config = dict(
    n_layer=11,
    d_model=160,
    n_head=4,
    n_kv_head=4,
    head_dim=32,
    d_mlp=448,
    vocab_size=4096,
    activation='geglu',
    norm='rmsnorm',
    norm_place='peri',
    norm_eps=1e-06,
    positions='rope',
    rope_base=10000.0,
    rope_fraction=1.0,
    qk_norm=False,
    attn_scale=0.177,
    bias='none',
    tie_embeddings=True,
    parallel_block=False,
    extras=['capped logits'],
    init='trunc',
    init_std_qkv=0.0358,
    init_std_o=0.00853,
    init_std_up=0.0358,
    init_std_down=0.00456,
    optimizer='muon',
    lr=0.00636,
    lr_mult_down=3.0,
    beta1=0.93,
    lr_head=0.0075,
    grad_clip=0.5,
    warmup_steps=200,
    schedule='wsd',
    decay_fraction=0.794,
    decay_shape='linear',
    final_lr_fraction=0.1,
    batch_tokens=16384,
    seq_len=768,
    doc_mask=True,
    train_tokens=136200000,
    steps=8313,
    dataset='wikipedia_en',
)
MLP neurons of a small language model. Each row is named by its layer, matrix (gate and up: input weights; down: output weights) and neuron, and shows model dimensions 64-159. Each number is 128 + 32 x the weight over its row's rms, rounded and kept within 0 to 255. Numbers have three digits each. A neuron's up and down rows have the sign that makes its largest values positive.
After each neuron's rows, "fires on" lists the tokens most often at its 100 highest values on Wikipedia text that the model never trained on. A number after a token or word is its count.

L3.gate40:160112134116142092121145164117130121144122097146155123140114098131104161179080130161126100147173113187145179053195099191135117163146130069180093135172097140065129148158100089106065116156106111089126117159130135146110146130154125062144129115161122115097123077133115135119092101113079108047
L3.up40:120080089165167192192074072113120129095093122120117137121157077110123127159135136161134168138173116139183128075184175139177132176204142070150168116163157147112135110116086106094128131158129117141155081101165166111199126132109123048118113146133116157106102120144140145166160164140133125098
L3.down40:139124106160175195168093055110126135139136129090116128113181141086142120122103136158143140146190136152186155087189177132163117183202137053123145104119185136129117126123123089149145156149114166163134085122180143110150090204085126049115092100112128157119136127098142160156143144144194140102
fires on: " b" 100

L3.gate94:163133175141161102109115167130145100078146151166165128161165110120142067114153190072153199099150154125098159104099077108177116195151092133084153135126142113175122110148094142116096082080111152100131098110152109126136170114115124140104137157155128084115184086158150137109139122094074097122
L3.up94:114104160109173125094125157154110141079114113148075120211127142154154136199093133080135163156102140111147134147152193180136215114118140057100147132168123153133168085119103152147135143156148147129187084166114071179095136146218104110113177102148124136101162152109098109156097143144143151116
L3.down94:077143118130109152163134076114119097184156147054138132126145104129125147077216097202159051136117128135113082122102124094119124086107127183111113115133155151124147180094115110118108116110139113108098167075118142083113126116054147106129117154066126185138122131112158120101121131090129129122
fires on: "ical" 21, "ai" 15, " include" 13, "ua" 10, "ong" 5

L3.gate346:122136032131138096176156112113104119138152140094068127120104166133141106107126106152136152142139118203123141153103136171165192091147078159075091135201087105133127191125125163111159139119124128126139137120139098159127126130131093134110154135138182131133120106146111170111122152179051126134
L3.up346:106148121142096145114106115116079124137089107139118144116152122119071133165061090155115119135161158112096146084149138160152074124152070129117135118145127107150086168132116161197143140095150131120131115103113157129110140130155121126140085028137176080179125121157078096074136198154148189167
L3.down346:165110149119144101126083085133136172121134104100150082113088092103172125130172150118108114135093097065168085106108120101113110123107195129166148150051137131076118045098111098097124121186079112132129109108122132105161116064133124102148134174084097117134164131096140126130119077109140115129
fires on: "est" 31, "ly" 18, " period" 14, " present" 14, " years" 6

L5.gate286:128138117131206090097084166119123176140132153075111127157178104147106111152174146146119120089122144107144146143099180108118183124092143135117140133148084157090100152143131106166110104153119169067072157115134131107102180122112120111114125148137223116074114129052135174084119090104084163126
L5.up286:129124056145160159138112143097126128209125158083102171140059099124114152158154112139133103118169151134087153146107105118083123144167123096135143116148108112105157150177122106148168126149111198072079169171162131113117163158174077134129116134110162153110203114108128141113104114127115131188
L5.down286:113086206177095170108181148106104103106115134161107123141156146107153100113094153090173159156150113102128125124097133151059106137096175096131149111147092132148129135144137216112119127076084131173123107182087178122149107103110214140095128149114112136179086132168079111152156133141138120146
fires on: " =\n\n" 42, " ===\n\n" 14, "===\n" 11, " ===\n" 11, "===\n\n" 10, "0" 4

L5.gate194:095099156128149131117110130162124171098166163193113120138076119086097158125119122157117100104142111114127111126108127115102176128105156145066091139128116137215198153130107077117078143087102105164064096163133127049120095115144195119075115168102088113148188151120092141184158158139126060163
L5.up194:141143071108149060073118114173159156065145079106086085167120157112146110125133081128047104088121150146161118075151170140133117154157114141116090130130125125193138177155111134057187177121105157046106122173177129136106175146087086157128077142082121100174156161150168123112119129094168156123
L5.down194:083162088101137086103108093143116145125143076124144132144099051099131107134158111162142095119095108117092141158170118109133094102117107123119124210149085129175108123130164110233101137117141148130096102152189083122118141074103151119052132102104128117169079088105105135163122131210119146046
fires on: " com" 27, " a" 19, " dif" 7, " an" 7, " add" 6

L8.gate205:092138107126221143104105142078132136113131115142202072101087149139152148126100154195117094077123138137150130185116096146114152150114079139144114152095167158154122124156124077076100119184108095124131169097102123149169066176144077168090125090175117109177112165079098076129186140131112115086
L8.up205:150132159135148102116183090106122068149117098186112163165159097129133111145185114161214135137122125092140141197148141204109124119166162171079138170178130153087061109099089121054169161131100089098129180117073086146122091065133092149136135164111128089120121131121144062095164169106149141119
L8.down205:114142130129154098097081165106126129126108082123142117178128148108111183083130143077107159121096109145148120117154121144136104159121128154087139149157133110138139141105169091078088097124147050114155093100183185117157131154118150147146107105158168091076123136191157145145111132066145156148
fires on: " |" 46, ":" 18, " –" 14, " of" 7

L8.gate245:118148108108173099106065168098136111145128092158092078189109107144051159072052140127189159087088132150101168127146084149129117118121118157061157112142119108097124103101133134164166122138203161140186116098150157151173107132133161113146095092162163111174102068130125117067084125126166112119
L8.up245:092160134083091127132152102111156126105114190164085105129125088117138073146193064127108173177104119159179178134180113154071117130208130115107142075128101125157142117070111126168134110088124160090092172122142112131119115176105083132125196159085148118184151066129130124102162125128141094154
L8.down245:142127149144108072124068195153190073177131129142074137155126097164107132098115113147097131060132096130091174142090105150105110113100180073110151105135124121131082090084162134132140119146085120115181139110143129166172145115117152164155102094094098165140119090196146090102175156103130105050
fires on: "," 65, " of" 28, " in" 5

L5.gate357:118123138142177129189122208114100103096108094180107129189145136135085160141108139108137181152076120105144148148163094113140117120162161168141141112114112099100144120169138098148146095105096156158107180099092140128133113127132101108100102132155129077170121111135142171095160133110109129137
L5.up357:116149111063180155146118184072150200110159130161137120179114143144140102108143133156108121189107123145137094167142112156101153122106112123102174097099090089097183096117096126166085117129164153161156135170153167186147051173103119127024145122127140053146127141115094164113159133158079098122
L5.down357:127123051098157143090177182116144152168139131187101106160167134130136114173076147164121162113157114096133158085144114121154159102084129216159173103059119139162103135125112100162073111087114112131153122068175149198129135147092167155067088148076100150150121122143089151079133144184171167114
fires on: " in" 60, "," 19, ";" 5, "estern" 5, " the" 4

L5.gate77:174088082099119161082171124121161163079227110089155155080133076116107119088067133114128080098116120094112112146188128111169141155077103121129096124108094144152182133151128147133122100195092184086136106100143087140144158129115125148138146098167179169112121117105139163174087146173095070110
L5.up77:182112132112133113142145119161152157132143155108159144070080098167104112065137093150160155122168156144115134127118156130205132169109080074136135113106111133120114119129116143132108114187078142138183114107096108178169130109152134174134170214108167108160193128129160139159129131165066098141
L5.down77:100158145199143114100133102110112092155078135168137082138167159098155180103121140110120118155138141201126119108106092081140099165178121125177165095168153136147102174158134112167135096103171116178103114150119198142129146153102162176151109196153149130090117152152059069136150050092178141141
fires on: ":" 53

L6.gate198:114218069104122072081100101144071110148096156109097139169153116126120138157159152093190121133179171121145176163150098126188150174112134089091150156127091112127117097177073140166152184172090151148071149081112100102118146094120160141142143129106090123070099094095103127144173175120059143078
L6.up198:109159067135115095085154164125114123155174086096068170172054123066104129137134096185120092071149117133101095148156080157129079148146125115147175192091135146120112135128139118184116082125134152168079159125152071148164116133107124118133132173136161153127120130129100089110109152160082087145
L6.down198:081077120120131191129097180149142146072121167168106124121132182154160071084146169176149177086113104169102097135130135120071175112097161152126084109114105112120112183071157196102041162173121106170089096107095143159118117117116141155128204064115148093145164132145147091142104117136161111180
fires on: "–" 21, "/" 21, ":" 13, "-" 11, ";" 5, "1" 4

L8.gate58:148124128118175068092182094112138079098114162169168200126130033117163147116133147162188176109124122118193111096116079125150146129183103106109108140143165072070083173105123146146146100100157091067089083109132151158151136133091112152069144176116133112120092129147158140120122120148117081099
L8.up58:120119116104104139121159136146129049065160081183100184130140099139148089073185158190071145144155143116117148132131086107117126146156082115127138116130147126114104115162138125108080139175150101073076132153120126104126063128114190074159127098131163088106178145108155061089060132136099086123
L8.down58:164133194107132145103101106121143116151148118075210103094126166080147135095122123135146125177131113137081097154133143123172106117078157144082121080080110109157178153078116142186152110128114153179180081119149081121097138172180165134147043100086119120177130150120137147107114179108145118103
fires on: "," 49, " –" 7, " " 5, "-" 5, " -" 5

L6.gate104:090124130087147137107114122094125178186122163056146068145117149092140106138072174141142146070074103187137097151132160093203106194100097175110154152143092111152127198109151071182134109101132071139131109136100119040135112131146170130115120108162131092024115102092148171115121089115104102141
L6.up104:151123156167126090065115121115216128111115138143103119100112136082135110167127178121068160143128112110164116125129165149058106152154114193162088108100115129154105111131091110106112062116136143148140074159068141108111157152095081198077147078146096148126052175123159103085151117185178138135
L6.down104:098095184125168166151160125104133090127172141109102162112119144122151121121106146120115101156086098167125130129123099101140166127147124139125165121098138101121184146136171080142095147211153139134112152116069104113138170124091077093113123106103135125096202113130116168083095123138169128165
fires on: " |" 80, ";" 9, " –" 6

L3.gate59:084161153038117140083140181223123148140097094076122090127092114138151127118147137163148138170180120111108181120133099123105167181104164133128142144144118183115118118121125126161137158136132111120112183114144176102109119166157155106162179106122123087092129161143119149136191142149117131126
L3.up59:168089095121064084135140159187214124091145141081125159129107102133152131102156114127147179163148126098110142138093188135137103160113111117153125132116062176139102091101162140120092131119131067146110190143149167126105109062124151115150163132150128125112101150150141096123121134165154108133
L3.down59:192118125158141144145103085078131140140152144146164140114175147092140116101129096115156101070078114145134065158172073150111145087159172148153109131136169080145112156135136099115137145157120142135146096126095078121141140108138115100136121096089160134160125097117119128138115141114119131118
fires on: " |" 25, " the" 23, " what" 12, " small" 10, " The" 7

L8.gate21:177115134161145121095127174136116175112159099075215115070174165163118141107155196127162142137178142109140139121123142174097152188161113156121137121132152116047170141164132082123087131135128190142065154053116126140125064081148073107114044116138139149056191168169142147156136105188124121137
L8.up21:128102109170128089157136101152106079136147111077096153077159065135139086106113108160158127112191120142065157102079117118108119137185174219165147087083112128158123091097171118171120111176180109174148116126109123134145108069116081155139146141107130123053133139130101197146140197159126134140
L8.down21:205133157108184190119110087050128103131119142174118157170103131106089160166138077080093120180127129133085101169137174090109123108124131077146143121175153102113176132146050106075115145105160110114097156125108100146113159159170197130122161134151134109178118092152135106100116119060141132130
fires on: "20" 45, "ide" 7, "+" 4, " Player" 4

L6.gate373:097097065136150119170132158111193120126174119128189172111112149114115189174108096153149131179125059151151081104198087160098163101111166165114108151155219145087133127151138147119082120068136126126163134100149131169162116151173137104128115150101139150157165125091123121161137166088107134139
L6.up373:072118125126148166131190079102157096140162074127124147072096117185126140082226068113178237090088128100167065107110105097147122119146125144090154161118155116146135120143088096100147180141152172126132140113117113108129082175153151178131124157137116178169121127087133158077096099128150175165
L6.down373:140133161138084125188091137150122131072103182095097114137112140087167131071130160133093148176144149147116157119123117111189072125159103121118110104079054129086101157028111121168159178156108127156076167137127185198108167141115135109101162151139109170129090197134097093115177094184140126159
fires on: "I" 19, "ay" 12, "q" 7, "-A" 7, " day" 6, " times" 5

L3.gate280:111085094130169141161118140182117142178116124139059137091090122130066197157126104161173124180134156139102189145138165142104131080063194105154135139179119109113123102095106081143146131105145049084184176163125100134087144144153100155167130095166170131137123160119104125143064061117091131140
L3.up280:160134166182104104101149099121158093148080132173124096189120197127111150110156130135137132169128167125136140159097091129139129132121155138081144135146089121172191080118120163108155100204100146206137096152126097186165169152156147142068180082091094158129181110083210127165088105130097136135
L3.down280:113090117085188137158136163153104145158131116065096190061116083107111180117099161115129127095115135096149190157132174139135137117127097155151135129102132114072066118111169054171114145085156087071166154115126134081048096106148094142175106164130159069154096116118039068086132133131114125115
fires on: "S" 47, "W" 35, " min" 5

L3.gate234:115147156116084168159141148149114120121147101139147202128151164134131113074108149085089147131139179125137133163137103099115141156102069124076159154138106167145156137137073078127124116101201187179140119159194085137116101116149117062166108184122126108118118216111116145149073137113078156207
L3.up234:140122096088110178131153147110175176096166103114091101135147127162146168076159134129119140112080157103060186071115117108153162175143121146089147086129102122129114148143062101144116167108075160110143112118196101125172034125075141071116088146124152080103100120162125158164115155092101102144
L3.down234:122123087185189082080074122168116108138086154102143103140101090112126097178109121147149097116146094137118094135148138167089073133103165112169131110086120120114104115094200174111142089119102049114107190079108170179123139107156141170108140090116149174140142110087129121146198106167123107070
fires on: "er" 25, "ollowing" 7, "ound" 6, "ure" 5, " high" 5, "ins" 5

L5.gate173:142169115117122152121140169145059074113107102109138179149110068115092145120199182170152116127161066173172167103112108100169127145129188100109155156103136141089182111107101159155123096113127133076170184094141159198171069139149196178129144133095130118160147121131063115094180152106119119144
L5.up173:083178101113166110139088100103101164179182096147136161107149083119131123080153150094127126141135145102117124151124112113121108086084126147081167102157114125146116131130131082158135138115136137073147092117142080104115159184103139103161104155144142145000111119117138105121052131109112104074
L5.down173:150169140097109143090157090187156128113069110151095131114132150083127161158126128150101177126137141146146147152103176138118147123118161132150121121136121144135145162054115175118120146186127159176117136181166220145187098149157120146096098099152129114242138176116143143104147172142124143223
fires on: "-" 83, "-A" 6

L8.gate261:109177113130127155109164175127186136077102143180124073111132096165097229116192129185149147161058124121094113132072135120108145181094138153134196112111080147144157077129123139124146186108139155102197130139107101149200160158143168131143116140104106086155174141098128083088084138123097076142
L8.up261:084084127081074104132120088169142149077135141091113210146138079131171164109112138097138079123119126087144118116093143141125141156164143099120134100065122140197157143088209178159081144078148129151155159159101121185112096119096094181163096159148107069138139155154146136175074127113147114146
L8.down261:129100101100058154038065105152164120120159129151159182105142168096071124141110071104139185136144187180108145088140130153110129089086135148096097111157155161128106129119113069122161154153152154109194129105161097138127150123112119100122089153142128125153118102131139112103126135139133154086
fires on: "20" 47, "-" 11, "\"" 8, " Rev" 5, "ric" 5, "," 4